{
  "num_attention_heads": 4,
  "optimizer": "muon_variant",
  "beta1": 0.95
}
MLP neurons of a small language model. Each row is named by its layer, matrix (down: output weights) and neuron, and shows model dimensions 16-143. Each number is 128 + 32 x the weight over its row's rms, rounded and kept within 0 to 255.
Before each neuron's rows, "fires before" lists the tokens most often just after its 100 highest values on Wikipedia text that the model never trained on. A number after a token or word is its count.

fires before: "ian" 25, "ael" 11, "ard" 9, "m" 9, "ia" 7, "a" 5
L2.down851 [112 127 111 132  98  64 162 169 109 139  77 146 167 116 119 155 141 132  65  62 157 154 117 128 151 132  84 114 188 158 131 112 103  60 163  70  76 134 122 142  97 128  95  83 169  86 120 164 140 120 132  84 113 160 153 172 139 180 157 170 148  62  96  61 135 131 136 112  87 119 158 107 139 156 121  93 192 148 128 149 120 135 149  70 102 173  69  85  79 124 134 110  92 145 129 160  96 151 123 136 126 107  86 175  99 107 195 109  89 104 219 187 135 147 138 170 108 149 189 147 136 101 130 151 135  97 153  94]

fires before: "-" 18, "c" 9, "vious" 9, "p" 8, "ced" 7, "m" 5
L4.down642 [115 199 134 159  94 119 120  95  99 115 131 112 155 170 142 121  88 174 154 125 138 103 122 200 169 158  60 157 122 137 151 138 158  75 125  70 115 153 159 134 149 112  38 113 120 168 133 110 163 160 111 130 165 187 135 110 142 116 125 154  40 114 138 150 102 113 139 128  99 136 155 111  81 175  92 101 191 133  98 123  66 120 109 140 117 214  89 157 111 131 126 118  64 157  51 156  55 172 159 108 108 137 131 126 146  90  98 121 104 153 147 104 129 127 152  84 149  54 169 120 108 124 166 131  82  97 104 139]

fires before: "chn" 17, "levision" 16, "xt" 14, "ac" 11, "x" 8, "ach" 6
L2.down250 [152 137 102 133 129 149 126 133 153 105  82 122 141 130 136  90 135 110 132 126 105 190 126 167 166 125 181 142 180 157  90 116 185 133  65 125 133 206 150 154  94 105 118 187  76 103 157  98 144 180 132 188 175 109 180 110 168 155 115  73 134 100 143 121 114 143 129 106 124 101 127  92 157 140 185 127 174  95 125 139  92 128 109 131 146  99 105 137 149 129 101 158 122 156 120 103 124 103 155 137 102 129 136 113  92 103 109 118 137 172  89 173 130 114  89  98 145 141 148 144 114 188 119 141 134  67 119 146]

fires before: " as" 22, "-" 9, " of" 6, "er" 6, " a" 4, "ers" 4
L2.down741 [115  76 165 111 114 146 146  58  84 123  60 136 136 119 123 103  61 119 119  82 124  46 172 128 148 142 134 153 136 111 139 143 149 123 126 158 170  99 138 133 155 104 159 117 134 110 108 132 135 135 116  92 148 172 135 170 119 184 148 110 133  87 101  92 108 117 127 113 168 151 156 168 127  94 150 124 150 107  74 128  92 171  97 133 102 151 146 145 101 138 117  85 173  75 131 120 110 212 150 120 138 166 129  71  66 141 130 135 146  87 116  62 166 139 153 157 152 140 158 121  80  95 123 105 109 147 135 195]

fires before: "ten" 17, "mer" 9, "b" 8, "ician" 8, "ment" 7, "es" 5
L4.down616 [ 87 119 114 197 135 143 120 138 148 133 179 142 143 103 132 114 133 127 162 152 129 159 115  73 156 119 175  72 105 182 127 100 138 104 132 159 126 144 149 145 121  73 105 131  97 160 138 117 162 107 135 133 114 165  70  91 123  96  95 172 102 124 128 178 152 131 107 143 100 134  99  98 152  99 151 153 186 159 161 110  97  99 112 130 127 169 127 116 122 127 129 136 122 102 157 103  74  72 128 129 104 123  78 161 129 159 124 134 144  94 142  93 156 124 142 173 130  94  79 174 154 103 102 123 114 129 142 131]

fires before: "ack" 15, "ad" 10, "ock" 9, "ue" 7, "ob" 5, "og" 4
L2.down797 [119 131 142 127 116 124  90 150 113 104 116 138  65 118 105 156  86  67 145 168 149  82 102 120  94 141 152 189 117 110 132  98  90 150 147 152  55 139 184 119 110 138 133 149  76 107  88 119 110 153 168  94 140 123  36 131 135 165 139 120 191 137 164 127 122 125 121 156  83  80 140 121 137 128 157 172 126 177 159 125 121 139 160  90 122 133 194  58  69 140  95  94 123 115  95  94  98 104 115 139 110 208  85 136 121 159 153  76  60 119 158  95  62 121 162 151 152 139 136 148  66 119 153  97  87 127 152 120]

fires before: " as" 51, " D" 4
L3.down665 [151 102 174  72  94 109 172  75 130 148  99 120 149 115 117 186 116 142 163 153 160 112  91 154 144  62  76 156 145 148 158 132  96 167 181 130  90 128 174 144 117 129 161 121 135 102 122 127 113 108  89 150  74 140 123 114 156 215 150  83 151 139 145 195  70 150 104 149 120 102 118  92 102 113 143 189 155 172 154 117 122  88 155 126 103 115 163 143 136  84  97  83 123 106 197 127 160 176  69 135  96 130 186 131  90 129 122 178 157  71 125  78 204 156 124 167 155 160 148 145 104 101 141 130 131 118 152 142]

fires before: "e" 12, "ured" 10, " the" 10, "ures" 7, "ure" 7, "es" 6
L3.down16 [125 121  93  94 133 184 134 147 139 114 164 124 111 110 171 146 130 149 119 134 113 149 108 179 107 106 107 134  75  98 151 136 155 224 170 147 134 191  84 143 147 124  41 179  90  86 155  85 112 228  86 100 116  98 130 126 123 170 140  94 158 106  95 162 120 106  99 158 125 100 151 163 106 116 113 118 190 109 148 100 123 177 136 121 138 170  88 121 121 139 103  62 142 142 128 116  72 118 151  96 121 144 129  90  85 165 140 159  70 126 153 110 149 173 137 103 157 126 164  99 162  78  71 120 174 144 141  92]

fires before: "reen" 16, "ient" 14, "hed" 8, "ore" 8, "ott" 6
L4.down905 [ 65  99  90 172 134 149 181 180 112  87 128 100  54 154  66  93 114 133 188 165 160 137 153 140 128 141  97 117 155  91 119 122 158  89 166 139 102 140  81  93 136 132  92 195  88  90 187 102 138 109 138 177 178 124  86 147 142 146  97 128 120 152 102 146 115 136 159 132 178 156 112 104 143 137 220 195 177 166 144 195 126 140 120 158 106  83 131  99 112 106 125 132  78 120  65 175 132 137 133 110 100 138 134 111 163 165  94 156  80 151  76 155  93 150 143 136  88 170  95 190  72 171 185  77 137 106 114 129]

fires before: "v" 12, "ter" 9, " a" 9, "erg" 8, "ab" 7, "c" 6
L4.down479 [122 177 103 126 115 124  85 123 154  90 193 153 171 170 140 187 149 160 116 111 133 179 123 134 125 154 123  90 133 110  75 141 144  95 129 128  70 164 120  68 104 155 100 111 120 149 160 154 107 153 134 102 139 128 102 183 113 149 135  97  94 123  83 193 172 163  90 185  91  94 115 122 176 164 170 143  95 147 131 148 125 141 101 139 134 157 140 161 130  98 115 136 119 135 188 141 130  99 146 150 180 135 136  83 174 156 138 139 110 127  88 138 138 148 140 188  87 118 163 145 128 110 180  96 130 125  99 135]

fires before: "ack" 27, "em" 11, "ach" 5, "end" 4, "ended" 4, "x" 4
L4.down821 [144  67  85 122 162 171 159 158 137 139 164 143 139 177 127 110 114 101 202 120  99 103  83 140 167 142 163 105  96  80 167 152 130 159 140  94 166 169 160  93 131 216 113 116 144 119 150 128 115 179 112 138 145 120 128 105 169 122  90 125 119 128 133 122 135  58 123 123  64  95 190 125 155 137  66 141 134 174 114 118  76 181 107 124  93 141 158 164 158 141 180  63 148 154 104  98  98  97 123  97 135 145  76 113 115 167 134 193  84 159 147  90 159 135  92 147 196  79 137 126  44 127 151 192 163 129 173  83]